From a checkpoint of a small transformer trained on Wikipedia.
Size: 18 layers, MLP 448 SwiGLU, vocabulary 32000, 15.2M parameters.
MLP neurons of a small language model. Each row is named by its layer, matrix (gate and up: input weights) and neuron, and shows model dimensions 0-159. Each number is 500 + 50 x the weight over its row's rms, rounded and kept within 0 to 999. Numbers have three digits each. A neuron's up and down rows have the sign that makes its largest values positive.
After each neuron's rows, "fires in" lists the words (lower case) most often at its 100 highest values on Wikipedia text that the model never trained on. A number after a token or word is its count.

L13.gate20:442509439491435492450529505477484494413490502482455513471579533429532530559442499471464501463465576524411499492524384490538528555356569521476552518526491498492454503595481446501471512488571487537601558535654584461572514609506558502500477456492478515591542460502516505555558537436465514494499490434569448524580424521529488457524566423415518513536515461621478515617493469492417508494474553481474514470471498534568558530530484519547349484507467453529509515580499540468530528572421590
L13.up20:506475515601506429518594492493507484483415531555458445482487542479465554497503548490496565504505477531468517474470488567497463481449504528431442558589494450448534527506394569569599539477559482427462516400536502535452443528481429484406512512503530530411570462404539515431348407540464497564380561571436587454480490426442533489530458423471521453489463531517528490556542597471551537531478474424485467540439487432448506475528531434443570510467519451473581441536525473536433497431420554
fires in: "be" 57, "been" 6, "being" 5, "are" 4

L8.gate187:474464432446518570583632426425568456563590440534545476535472509482553594543458506497537427526413581495464552466602526469521543531468479493522485494507491505426498491485430456488429463480500435492559552430476394508498528561474433572577519467509501479495496499498497460541421413422506538602490454508512447468474505508423533492480480567432471560438486527470562476438447472488415514489510579586574491471527633503578511436524507504433514456485477489504485497507471509444493515627386612
L8.up187:463507450521539449576644548517603432494515511588456495475383593520502437508517504513482447595528545525534499535515511566583564550483505546600441545422525558477423501457516504519430414477615549543510587410511431523502603585550505530534567528527528497427522512513514411408495478484440476550454468502513520460536485441467517518518463424526438440446514501415426465543556380465461547485504501516536375525558517524514571535505450464477485525431519499491542547505510531419492462518553484
fires in: "of" 42, "on" 21, "for" 18, "in" 5, "about" 5

L12.gate253:495449503501473528527485548443581584519575579482510386441517533479479498557510542464428443428510489546488527541557503611617492451564539457471392477470452544546442478459501480555574563403534538554519483409472426465486569504504560488542382519501527506548484444464505497459520613550508489473485493551522475527408522481410543546544460463482536554522522503545467485584485511547544496502544431421462480490546521424505585530666469398500516389511565451566480494428500528469520435502461531
L12.up253:530525503442537461496552496544526539449562540464546548523416521561490475612488466560393476399522504577467483559470559529417582422514425461447449583489508498544499455496573510573483497497496533530544503426488504509492560544452551559495541382541582538536481477499527351485523395521489511467528501558558445552569492478476546519589483541514500503498449447547591423488506535454552458494596493525511523495553434528430588552557550494465599466543413502420472529525526488558424416390496521
fires in: "the" 27, "such" 25, "used" 7, "approximately" 4, "also" 4, "and" 4

L6.gate37:474510461390509553561533462511477506576518494450569547533450543518517515470464402443437386522418436506417584473542538528526533492546415653494661467465497494516443484557502482454461413464510518482516496516503548507430440517582510479498433452528525534508477572519500382407468521541529471556469514521548475438544522474582469518494509522426460485526525428567604469564577563540448436513480508430465485429502452544499531515496587536532482509471486463484437460432513573449425512626486473
L6.up37:495476518478492589506451416497491477511526504477479549588480585442447473557465499494548425504416420468421584546429478481529581610436439487398544370395486465501462422506466497560440475515468506559511571483584500605582461535548487524494479505444536510413380519533521469532535476579469498515492569515525513485571499523508502536475511494522446583522459574629477438541559525510490567455462492501584491559503509470482467475479477626464548471428434467545527538508431449572486484482576443
fires in: "for" 26, "on" 20, "off" 11, "behind" 5, "over" 5, "of" 5

L8.gate214:429496534507480510443512495540491492456479558491474531490529502590477533441470519538539517591447528519577594543508535488470512477432440488513507441514601530513390558460563545567528554470564510527528418463434442587504483540449457445450536452471448451457549489518473455444495532447532419454567551537462505563444483482416542460558582488559554514526486552543469478592497538478429479552531578395506610415479447505446588583554453453519596536396432606482413518408488484521565523564504486
L8.up214:481493444534382647489441462539482535497468440549535467501511490479505462537521415422458504469404638491435560596528516432535549496541497485423456473523465532475469451432535542444514479479515633420526427450495508515600455578460491567511547506515461503528524565418483508482470507519518483530457603569589553484463501536466588502568492534521483526552490619504444482477524530534486448438500531431520452434542496476543388462483458503563491481519499512573470425598546513405455438492427541
fires in: "then" 22, "later" 21, "now" 8, "formerly" 5, "once" 4, "be" 4

L15.gate70:504425517455507527523509499501478441573520556497513529491417463497453593547411448445521510436571533478467493566409496469565550447429483472534543479456514509484530399522481496526519547473620497508469540507534446535466466553507583466528524434449462484588513430478333598496540510582460492565438437546503517452486584462495539454430437437536547441565554521526488461551529415539465534479526386486472562523391472554548512475504508510490539548461466543438455396557472528478568485568472362
L15.up70:527414576461532602549531548504507481472594546512506499523500605606448437398412433468493513553529548498471540540518500597514527433463488494501448515471450486453573556569457568536519546412516494453517516473541452532448485438568488502458552535389567502536530453606466515516493546472578397568425512585524495459465600507462499535510545493484517507534552458449523523543578493512564534522493557520442494517468507460590492587510553530453330607571492395459533484535491494502497518490525548
fires in: "was" 38, "is" 15, "were" 6, "be" 6, "are" 4

L8.gate398:551524470487465544410506451487578556530463581505514504487430507601553537531557466457462449524474471495501452572575482619540447516465465515550534550534476430519501538528562432541454466407374485539525574548443399492453507452431516547491459485472532530582537524471581495519486501548473502513477446535483519377481554510495347452477532447562506517492444494435631567473503581532455411442496510471488497575502508549563566516514600562566491481544454512444520440466421458469447508462485396
L8.up398:507549407546408465534482439460527525382456558426445510437519487472490478492497399507434431470446479479527566484533566504564476512469445458499462517480568456427514560537474487507437475385511526549517436564392557474458564544528491479419463453468526510531528431393436656471498505591562433513484524501537443511517532477444401514460538529488535491543518584433492523536515517438506554514487502555555443501504411492442472539569455552496653532555473547475561549547538549535525463498416568
fires in: "as" 34, "in" 32, "a" 25

L8.gate201:459477487503436432432532549513571493580518567481631522522518428478484514475545490356485484523519419547471437472528492562446495414469495618485540487491488523570482496532484467540406470513519421518516571566478543474465485500536385552469476491463465486589447453521463551467534387543492502469526580508543470481446550432490461503490553554457551521521492470519525388566466457463421575551532507418454405433446440591522451514444514547493508511577431470482503446502518582604569478616475473
L8.up201:502454535529530508482565429511526519417509471485482543505530463481481524423546458604507424478442533567435495508527633538538508520540389472514411461514440380532612520473502568519456500525638472462506543589535489602565443560448494401417478498476496429469495488507458428500540513529448607458514503570498469509602465486498513604447467478493487555502515483548447470462528488487519480442507453484627510485484459449545535541596514571507416543539465414488434490546524519398488446469480442
fires in: "announced" 19, "of" 15, "for" 6, "began" 5, "noting" 4, "ended" 4

L7.gate40:580546466473566481544473477534421557504487519534443507412420577410509460443514465564477449530457513497535579519475519541404566515499578522529426525557509479507537484526553465459509593544470496501565558439478515612498367538488506423567518511485481540517508473528541520527584567459486493438416566476523457479436515611545408459493425544497542497492413433502406562387462486419479500452505475540501477572385564456479535400543459512518564465499494535514496546602468589572512532514495453
L7.up40:441479558629484552547393555431484547552516539490479566455483419528513475488469462536512488493454547485443502353469474551508591453468508410439481482494520451474483492495507505567513511427468561443576494525528482584418466545460549436557471547553444460456537433545445553408472599470451501563510468472566481499520546485506447465548545520578591478482493517518427474502493549608448574462495543489495484507473493425667428588468603556524514586565503498528488515508572514409491515488467503
fires in: "he" 65, "career" 6, "and" 4

L15.gate114:487536434479464475580574475532530412482547545542495457526498543575486483526548576557479563566563521518559542476480589559535499425502467527478600463463547543573465545449509492562444520472556576566445568543513497505454536525426572503465507481440448510409492524429512472468462439458478448464544406515492558527544474436560400454456444667497421543481516505529513490556510597497520508456518545468442486460453416431489514466431549457412503608505542461415560549517498550403507404570491522
L15.up114:536548458504433497505464578466545540484547494441427549523559509471488544469514482478487456511486441539496457476436521465458396530547509430445499518502561390440489530493502459438541508486527546528524493599466460535435485418515502469572495553477520461490501495468559412512572493463462552490569544520397503517509484509438485564502394527539539597335449533475448536559482491415514503505490549537459495327424529563569485519564545576457515447581453448430470493471429511505498382506592609
fires in: "a" 64, "number" 9

L6.gate297:468530438572467460541440462418494511458484538436507547521438544548468567443629514470531492427419530549458555446492476520464544428509446475439515495516486403457550398506447524604453462432626458432489553447435476479492456517483400473491462501458463482511473514460607452539481445415557527524514495492550494543471472496479540513474558534540651513516492514574499509463486608493493577511491493462482418478526590461591452494557413487488563549423533542553429518462528532501487449545458369
L6.up297:512554484522512468475482526444536472468459493400543480431542600524549517544565527483489495569513495536459494498442539492476508418509367552444432457560451493456515564439519616527403495440569505493522605404509569530519479449508541491564525445454448517504458500506537433425539472433495523590527511444562527498369638449459534506441539533437596502449525469589491501510445605471515500392414502444497465537489529460545526496585465501494561533522482432428527501437540505452574550553450534
fires in: "began" 14, "of" 13, "to" 11, "into" 6, "started" 6, "begins" 5

L13.gate155:534495553534440555430535460476582471419448524508567474509556532532473520497489456554482499503510532552465446564519465493437451498517447497550511370533420459475415444563554497482519483516452487461496514458520489567556471424473532556488431412544496535635482475412500461481500537498484521545510424531439503492382396522469579483558494448578459463465556432512452532468582503514506501596399483369550562396442481482462610473431499546550560434557497545481483398457421457514515505533504438
L13.up155:510513577534502578477520466475519533489500480480586552504538487483532482573496429516437465508445596496426457500504423479461514520450426440600518545482455368466509447563557489522463469458517564489532584466419470594540521553420472478423525435535465504530570512518503587417481479510567435590511609521468462394529583480453566477568580533543443481470485434543403484511549521512439369487422502512589527490435486471492511501492477569582491473596516462421540489436515499557445502583505492
fires in: "in" 72, "of" 8, "from" 8

L15.gate425:500489520461497470489540486500487485516565532547447510485482454500459493518561431508513549419489536540521493471605525477514541478524558580544419518514440458506552508400554476595511485459497602468534517472494434578501400563447593505372442482527480483490534452474517553431505534465527530558512379592504505517580551537528524530517519557539530633474452536541504470495514543401499458583542505446479582469443534453417572492509630525601533432533543442497407482510471407502562528496419392
L15.up425:539484508407414521531526526542549571599556578458560482508497521465494520545573545458563581534557552559413493576532502483522419464550537464434488579543514582481472568449450574552587591455444513468472546507513516561488451462534455477554503544528514461546539591442540485452460537514519428434452538428440476532538481522541505620612526452505450484553523435548509423540510492467434480438427487516588494544383445500523589480514522501531510475586455449432468570512546582512396512473451519
fires in: "with" 46, "is" 14, "the" 9, "was" 5, "are" 5, "designated" 4

L8.gate411:498520501556504533453501466404478452480477489440374487540478549532532618489653477486561386422542558552497470530444590520428646492447469480563491554512580516503441527481460512482535490515575486524518558452424463539579505540503415444468528503521489451429425522540563493494510449479572380524487487533497474588535548524486452528509536492518462477458592558537466452499407524470472502441507531563439478433494555397533473541515461488552571488503483483560481431471462590424468462582463557
L8.up411:428504427526481458517512473485520487461479469507480435457557581558552429399609532438471495501564559554483465473410501438467526552492456542617554554575511464497439566474501547389454513472567463568511514586456452541600473479446493408463528518523509522431511527476466500419546470518464424474465495465568432545467502521404469468480540424515433442507523527531446489539463431356497469496492576556538589456446526523403455604472497531559551452478514496595537493537571481511516496574510415
fires in: "of" 86, "for" 4

L2.gate310:443504509481538545423445458405627571454484529460561509535463485453460434444517499528523554514521518553558598458513568433506498553631477521403532443473499453499451506470549502490517491508501550453463495499562507437492492537457497514546554480497465448447626585512527550579598489396506522577534578500481602499528512488450370541491488545478545587540450498470516384504549392450497512558588542462469501504516471502437573518521519574543550545527610493507518502538533476520475439401468428
L2.up310:466545599420453520496552433469586524443550457469506509470487553468380505506502464495500450549512486563504499447539570413491528525553523465465611455485516456496543508450541462466525545467433503446471443492567549473535505480525441496617527524490497460431488614523575534475540442539513384524552492520491524439533515419428463589461460474447510505588419526542516437554604552481441433517537545446471526585509475584417596533518578510581514549424607465457581521429524495437513544454479464
fires in: "5" 17, "0" 15, "1" 10, "3" 10, "2" 6

L5.gate309:563568444428479444442423463556424504456540479424511462487468459449531437556570585509561507429442538461515608508567511568538581505531535417449514557485552470481459513536445516486519469554468525493450550576470504486498473485524384519492567450484493481538490532474417586472523498465484574491504403521476390433478452416572436559442479507483510526481495505507547575530581471452418445532491522467445516510557488498471534571460553617606449466536445475480479534564637445468385518569531509
L5.up309:540482485547464454507503571459501491510523491519529514451547494548418564517493444536573494566566485512462504502535461446521499445395563451609455559462591543490547567516433567409551544470556594547587526483469492375530511520439520480417493566480413429486504422514493533576664477442500547502463435498461536492588580552544485566518509556512420485580433546548543530425423459462416472518487463501518492473566450504497504485539530538560557536490442434535528538523546633516545467465451475
fires in: "place" 28, "as" 15, "m" 9, "sports" 4

L9.gate196:488551519444515434456489561437486581517426515426527623498550532466507488572414558497570436398444375510482491461418419570549467460596447508415534518526470515453544515534442460471492538454536498529543489535516544470553492532563450547390447443569550568619495503468505431563581563460482576508552434549496385518483448498547468454542570527488607521509471595478471511583538518511529494524489540526468449520576514572505482513591537499510566467436491590554555528481510514466479518549518483
L9.up196:508482630529490511462580475474529543563455528466521512570480496521591484506455589540454495417467498583513486383541520485451533434556518552439419515496428472535520492463483541403488565498576528436517482429498575491508530635506509531485588488491466543454468518481470574533471420524483537404478511504546486544494500463553511494537478479496599528493465582438382460562440386510498437551513535496489445516493491476474398536473485444516602399432502438464448423465471452466597471560526605
fires in: "which" 39, "they" 18, "who" 6

L6.gate347:401542480509464522549477582444492469457495509501512519522472526438421484575538496512509508515528586447482531488482514644548512493486546464549507549462492543554444477507470380512510559536500512425626481508550504500509472569369586496402518452428540514556556526357533562532460424508502428498454505483493469501457513540490543492542611489564557473480467554431537490561590504502446438502442521417522434530508521492587576443425454547459414498538477453435459511535519517551524586566500378
L6.up347:471478549383496464458413508443480541485463517502570517572430540489497521495518519471561584478526545496462531471512456471548540421492494447533530550538504473469545431517428558515429575539538519561515536487439454473458509483541511448514513506424555525369545565434472594491508476495581444490412532528478450451511500520418645591571435474528561442540447471497601493533607611432467569433492467504533490469550481568560512447491533463585436481533491491405615551446449457536422502466497503
fires in: "are" 20, "is" 18, "been" 14, "be" 11, "being" 5

L6.gate192:515601537430505482510392509469508541560472611511454489438518530527572410520507527482491396530561504449415531550580535513476528396550512551523523487490565490498477577488537558468524494501587568574521466544429466500555467437523516524479508458490539531409588501479466596460455480455491514511544431493594465458528551522460524437537523570457466432455580471502572475503520558525548507597554547441478477500493581469531379514541591451418470489563425521385392509522511498504460611447493463
L6.up192:413454516610517515449513502435477501643567522516538461492484448503579624492504508426448460426558518517536503506500520525596491495531553411521359480530457551522555493519447504482472389488578515527502461506566479444480532625483458561488557540464439435577509469513435582493544425512407534484400497448512575456474553488532570472456462509478493494523467538530537516467525527523509518466481579562519467378535442602480463562456483507559453591491517458417442416511466434493494526531461517
fires in: "as" 58, "played" 5

L3.gate23:544457542525516536519617481508478490506452472491498414517513474498511480481519430427541495509537545606517535534552538523480544479541506557581498524526425538514542467509547471503494505451538596493638289398499522460540500434493489505620513398538535437511508487481484509500515439485500530520525569552524480485441418466531490408442427430463544495530479516544587545523494394479448467561455464609503488422395477548457515522592490515435468520472518450480469468543432536477495486488643512
L3.up23:588505572530494464593613466584538527481488446474578417483551544421548505519469464478469484527545483512503508503493517573444471467504503471543525470505479560462474504566585501537490479473551531536564414480463498518515595530532540404510607432498416578431479521527463578346469500565448599583565551474493543483490454503518482425485481421441575506504486417576497613515438495476443450478474458601347517437468534477489489556578468460491551417443517501531518488472483456490471521519466459
fires in: "own" 30, "this" 23, "same" 17, "that" 16

L11.gate136:498396496550515459489482641613515465440464560564473472449494515554487646575518475454437504536536435531486469469527504488490468448531504456428503543551492457397563520470469432519470520520476462528539473511512467560552514513455530498485516397403593522638501464471548443511468448524438532540537474589360461533540493478532419531534553515512504512466484490436365499493386506491513454474396565473455522484525496483478559451516468588459517523541528503543500429484582509514501433541571589
L11.up136:507570440535439389525506503497468546573513434498580544438571394449471504561528450523449437513438421632528501474498471489486510532487534483411466579577446489449510572564520508531545473559499500513430560477437481540534517428505405493492485481527602523563491546545469433489584448460556559497440571574461436544525457497488605535565421529547551385459512508522544523514436479563534459507580601503497432510495531444455497515537531559435543523519568507455518441524549423538433402568495509
fires in: "a" 25, "other" 10, "first" 9, "two" 4, "years" 4

L8.gate250:559454497506579444453517616446458487577512456503564551468480598500561449456453443437501464438505479534536459534427550449416493460523502458523493543607507480489504473458541505502497529450554489606522609492413549473562469440535507422441547533465563572500505443460403479458535471442554448480538474520474442570539469406542466634526430518531650509531485481471544494490486510484458440506605509475482509527567401476618484520473440593465555533460412487481495480487448445482534440530507458
L8.up250:401466597514575465505523553460546430502514462419471450552412471537516537579464580519495500519575533478530511470501406462535386488489540381396541503545506500586361542469535554435400523550504451511592527480542497521486521532487467456592473428482540563509476588520492571365492492493418501472436461536529473533498457534496547538521535495463548559487452418517527494463561422500513549541530471506428497613518438534550469419527485379488537489449511460470568555516459530531542493542456486
fires in: "which" 33, "more" 31, "third" 5

L2.gate268:403520507563440482547541558458465517402476514454496395559507468424532438548501503527532500541515556523581504511460539551455458488478444404561501464436460498528508429456487502455423459526579416501519573377505479447477521443503579532524547523429509526429568534489475524423488536568581501583474494470505544495571537475568600533523527464488573475552578478468466559499542551468524478469579458536511468476397564506507402476480496442417544412434462546463372439494552533434544507463517376
L2.up268:454409607570572476440494474498495436382496461529464518498496500457476455410518453440560440473588494489495496551527477524461475545401458534510537420418435465595488473543495482574511476400480467432550468457424589515467506506502589477523477582540472515449514594515410486453504444513552462507483537449542510472595547523559529542441542454453508577631505478509489420487457590553489438542540483493419597476480550558438461472476480466510566438516517600511481404450520545558448457465478461
fires in: "make" 17, "made" 14, "taking" 11, "making" 6, "take" 4

L8.gate11:481473564434454406507477430447389434563439489444427504518457455445408620493467548507555478502541499538566495596488454522460517497444570609494660491590518484472422454520566450490557465470489513495452521471492525595527551492518498573505496483612501456523487508491430491446490523469507540544554497505467472518456535619465389517467567533470543532512476520499464540482491603521482429468475543508507485460434550539439586535526440469461438533563456432573534429372511526446497436526505493
L8.up11:467482422447469491534388471554485532445548471409397491474448495424505569551536486546566577549444504512513425507479453417430456567466528519489576420518482439506478437541542541511513500491533445479510434479471456564546457503523453475435540506538580574443503512489431477416474496429543527500419472526501409521500466491483377578375569511453488572458542479438433599487548610506573484565498572503464582483480516540482525500527464580452376552497558492429524583478473495442485534513559514
fires in: "of" 81, "among" 15

L7.gate171:478552528505659484538514487468553526544566470398555528568491611475473444502525517530525462528489553602517459441454405487481552621465420563482485512425583473546426472505523511582454504477423535508490506469452436478366534424528429547509426453506511496562534455516460479586493526416523533514496486569538577513436489437459485533463460568472428498500453397526521416471515502434559527487505567427433556440511430525550565501427524580432499467489486500439452484574461512488523450563536480
L7.up171:598478570528512465564529447496435452501519528435539504448532555462622500416572472484452463615399503509515461430520531528473480531458523563544452520509496478504536499545544477508429476594512534529450551514484552442384544480516398512553552431530456465547437518508502429406389458490443513468553481475441521446531480495448594497492532431469598536548520508528463494424530573469476502485490456435493514550526366440491422524516506556529523519504574517420515441453578387442567601494503439
fires in: "during" 33, "to" 17, "about" 15, "of" 14, "from" 7, "in" 5

L11.gate102:538551494479402536484525433574519423548499520565534539384430533520451532534522490471447495506495452617467443462498503475467529514501611495465456485564482533502519576461463447620510594507549470398532439485423495495479494479500492565556558542547385482518437432539501539487569440510472632526538448497474482533585499454428471412558526415455570502486502533478506431537522556453484544504422471476453431504444552411566481536566459505561472512523508602530483549545590531473541370526494533
L11.up102:508465511490525555394541425518507577524536416535538435489585398465547555513440481511493520559495366433510606536581436441494635558547479560474604448504515533521525491491435480469601500486552542449512494407535494561442500488526608555495555489473495499460463444448476501512451497373485470483370481436551503519465596507508508496524534465563542506540503429534431524494522533521416497454498567519463437582448502504482454514621528424461494490565483497583529530509489541565456522507438489
fires in: "he" 18, "and" 15, "taylor" 9, "later" 8, "harrison" 4

L9.gate76:515486585481412535442583529542401614435442462558475432510341474497517428441502506526495516461482481542506454428438498506450521484415580525467470585480533514484538514474528476469493585445538494467543494551561533513524465504499513457567457447534576491556451467529545539450594547441556504477535608477389481510534508563535456613532455438527470483447443559541555489549412502389477526407474542471509545460488492507516452441484523485570509372432511472456515534508476528415499604494438469
L9.up76:436513474532455490527550598419455530407462453423496409541514451490571465486466495472501552492427441528503482471525501573536608527528464548469429535551458396420521403502410561420483476464416458457532587556580461519612573479577541459505478472502473576497463511591582548539441462461503448585490590591550510459494523530466440529474579503533451373492552501562454435528502444467480452495468544478576525549506502445560449521502591474522540491499461510476539502520589538505562505527444536
fires in: "he" 33, "she" 11, "it" 11

L2.gate420:473419475449459497579400552511486493501491490503476427391518550532561498563623459508538385507468582537491386451478486511519557504570502549487509504546499390530473439519578503413533535538467585435515396486468588517472556505525451571393545492468527577485480514479517439527423492451439547489550547414579554417497489446467494487498411499535501532471509512490532601553539518547527470543501500554513499417421497590532455523491427472398503516438509556498531471534515639492435518485462478
L2.up420:495485486410573491612557528465583507500540459495458485413476559471629487581483584537436509451433537553482501491444447548523596508500500453496521505463509522428559469562469504543521508499407628529486449511480510536618554572450430618466576441431491530443502408400450486491445546510449504534554487380585549464517490525512548476547484495571500517523507466515527576554504495460489477519472501541472533434511464521536467445378459494468540505517560554483446494523498646491414551481505521
fires in: "which" 38, "same" 15, "that" 6, "who" 5

L9.gate99:421411494538539531486491517568585508567526647449583465422538444533548582432558507382523486557611513568480457427471525608459461468525592373512460418475472462492532533585448456494442535485506470511431534568525468524477562463466488555470537463470394452524565525415535464504504516562443452459517532499530508518473522556522451489560534478528634535521519514434460535481522454515568436494546430447466568482501455516565459418499454456490570513533548523519486458469573436570511455505505486
L9.up99:498597556397498445491594512471547512548480451493532412473505436494560403491612549549538474485454466521588502573521409534498600432517560498490487418486531580454495494531473505469494536538480460537426590566413483577463500468523457547505472490573550465460445558429503599550511460521510540549490573467484519555546556467479555601573434441487437471494454488549499591551530516548435556487478500433505471475453587557439478489463539506460570465465350543447582479559463485526500513514534420
fires in: "in" 56, "by" 14, "to" 9

L13.gate280:461448497569496568483485507489471454514508464413509403540525505585471459542562427452520470602495466541541482499434530574473457479561528456568536619480504434554474492457471443493467440409532546547526482611492446531445469437449554544473522404439506517566554506554536431483521560453584393484537442606513530542504511491593550457531515553586490469538437507499475497464521494555396447559554491442514538455415450456469563458483495498576497507434600459544546563440489541512588563536405538
L13.up280:521485517475519536534589537495443566560467444430468454489545536452550473559583489500456483496457439615466549535591493485628489543536521473527454483465478475491456460511455466483451467487393538514438477401432465521469578555506481413413460497522465445523632527420546519526468537429552490456531494458460497486432480429469450492509492493458467411470506490544420444507511541489447507471501410552418594519441481620583548484428473524431491452503472473471452519420545506377518463423553611
fires in: "born" 18, "in" 13, "from" 11, "followed" 5, "follows" 4, "after" 4

L6.gate408:470468538537468542520504512494479531506486428548413534546567534515493393488498455521508505516510517429379578499496545518521518563447530452514439456585418478508432484513511511506541579434509573558459407510594545507611568509520538507542583525444493540530565390436543528575529567529537549588519525546585533613504509490451470456411477449513450491473548476523550395580457469462573533488501488543516531577526581469448484555611594534482486470428434513551518516496443563511432526519612510
L6.up408:497453585447478558457624449450496511485481507451566534490463552479551511514543591558551515445391463482580451439475450458547483528565525535484552503534551476516491524478481502381451531555456486514473563531443451497510488513548506447528377472558517497409418475463452454469461526501472443526482413449505554501547605518517472557511413532475564499568387635559503502485472525512551406377475499453532423598505433591452525464567492505465470516422537543527468477494519536376465496535503474
fires in: "such" 52, "same" 22, "place" 5, "medal" 5

L8.gate359:491500520464502508455569460461486490521543585533445427532474566459487425418487495480397523570524529514560443506509519453398510491476563472476443522480519508559373572579488446448437494475432510472385484492498465525538466548458443533545569490535415491556505420416447492517440487541453533376528448559473585504502513549464526456505588489460454464495546522487423429508467515511594502518421555507417484575385487555603553522515447509454590600465479528620483465490506548434492489575489536
L8.up359:531520468522377516412524398560495493536505525489509427422365524523479506475506509423453439523504531462507517498542483440489522502488512524477446556577472623506439515472462432457461513572475449501505502407422466535545532510541669453443557466486509562527582443448472598588495451466507502501546500472499448518561517543355465432437502499503581488454495494509480504540530514417603418427451487506426529507534436549563466498519518492556479488402458562543471475599513581517537515546538518
fires in: "then" 36, "he" 16, "later" 12, "also" 6, "eventually" 4, "and" 4

L11.gate445:487446557471491535561497461577587519466473466567459412506437560529512505470481527577572389549476455432511553524460508422397469468548470490503523443495546559471455514524447477426461476490565455485522498444473511579446507400489583616490468423521442456538437527496396424515466431530467514518551417448490519492508430490541459535569637475466510490525572476516532482460476482460454474532487527411522468523445515452497515512606447599526502550556456486449449506483525551464324413473552523
L11.up445:512517536556441516464538460519605458530564544468570529496489506398554539467508494559500417490569525422599572592477491549461465503537466503438544522547573523499410492551482609475457478525469464623522464508467467553424531453501524514416525524471453521542473539455444422504415480529521511529484421484517476549396488422469449480481561536432500450585507489510529433473511510473437383499480546525565477518389438461498544567553490581457615505640567537523451567467475498506476461509593473
fires in: "of" 90

L3.gate418:390441565493502520532505576529548452536407554475546451567425459440461509464508454489400549487549470494468468555526571496525481510543506582528590501488454466484541418451633526479419603456583531547507555490476474491456540581570519525528539476490493567509566447471533553403579587492522520550526570533466400535573460512436444532538529517441461498527543429482447420493549417533468475474517464447458495411492464408514492519473463487546603407472516533488564467438419446522496489405515441
L3.up418:436528504494506456561469510512499449514481483477547476560379433534568592467518426501410471571530508407537456511501570479471529464470497535456544532459476397453518447563541454559548554509443455465498534441488561505534470537511494610535409572480499467555616469493589445509553503470542461551497550452506559437581535497466486484617537503407563494506389597518404447435490525510508481471501567542573610487600475412519486491405461485429450524492500470455525423434495441494472505438500539
fires in: "1" 25, "0" 17, "2" 11, "3" 8, "4" 8, "5" 4

L6.gate413:561474528587439520574442523455429508589499525438560543521510423535582563538495478550456442416492583579420546497569524527407460468517515500520485452404538529467487484531477497489368484544491478502464510498484482532591480481451444466501544482548428444552478526444413497557515506439396495400555476452579526540446525575485433446521533424505465552458566537564536585444539576515452470501466528461549551429535390459459486479553494443511526517441584497427521477481533526526592607460486578
L6.up413:573517434529566608524428508403404467583463547571537431455471476524572495545622419500509479466402540483564537544411526457439492439512549455551493493393525501543536459437556487539468478517535488502489517444506554436482442515490460443513493562427454554519459550426535462512555462470436497396491511450481578583573438486457489505513503461520538502454500454475568557595524557498474441416469584409562463404522532453541468506568515497540452532477549433536439498427487553434519489469587558
fires in: "as" 46, "became" 14, "appointed" 10, "named" 10, "species" 4

L6.gate19:459532584463476466525539442398419500488426446521421518484501595569553488565487569410509462458495476499523573496479425451490615576520458510599488469526513438516502489524470546513497446539438569453505476467471548492594557481498519408508419509489547615520468574506497588464511472484644591481496419546471447486461512561571483532451520568443459518413528487485526466412473504577462536461448460572540467490525542488493481590582463609498451524477512523428446522511529565494517596541491583
L6.up19:457458474417554494451480517411439517543442462476422461462536629561435501551517538537409452428503456491488550468520466488476539615523464560514496462580505490501519492489496464413441380500471522562447520509531571489521584451475459449493397551494571561494381540589471491497457424517551433480450487539490527605494529667564462508564546525430544484550480458496514459478487451566414535556537507438556445472532427484490484530470566567546500447514611473526478458526540432492501513501473447
fires in: "south" 29, "north" 25, "of" 21, "de" 6

L5.gate385:529499463509542514490478538512558417480523474511495478600468449549472465484503578605508439557478506483563449558560517484456408593524537482427512472498504511493442519488479524441541490483551538550418537508544333533481599489442462524554463539519520559542483490591437491481466485542545498452554521527437596488583442461500509513456508511545485443504491429488393501567491521405498558445530567455500514472484471443560571592481474541634508493525521527578441456409475495516486595449503317
L5.up385:518489476517550524531524558439452488418604514554521492515471523544604494503364478519529500539495543364437460487490516486537542509448479572548501474489517385627494486480442465552426571503452489568502496457505470471536491560435536615501455475514506509514450468480556554444462430480477486534443519453493519496613555531439527485456553528492464402562408533462355470511556486482488484506450579447549614552490474541548507426550435552490437550582521467566556497450412490497424546480449509
fires in: "to" 56, "frac" 10, "of" 10, "apps" 6

L8.gate126:403463516397446478531555510513522504547525539515481483505516493480516506589508540521493548516607535511612481583503485413504520490472478481543507503468623558525480475532514502538432549558452565424566474454401486443466438476495414451552538525506582530496516511547502499494468559555530499526505584481580491521522577593616399505483415489516570456485498419577448431575558564445556525540518509521488484473455447411463515514527474561334535494439493550558537624546431506511502540493494426
L8.up126:533467484497513468528462597594517541470436616562522504459606389453567519458445530483428527556563471485525419519541434508525511487538449504521548499487423452500499483440524519503479501621441524498497486515510500493511490503530525498520471415526491573556464478408546483455482468622441476560554545406613529511498550573574432517470548437548607459447491449550488622483465520509499444442493553459426518509516479472514485453450517615490573440466541435478441537530523539414421508599417470
fires in: "this" 58, "that" 18, "one" 15, "another" 5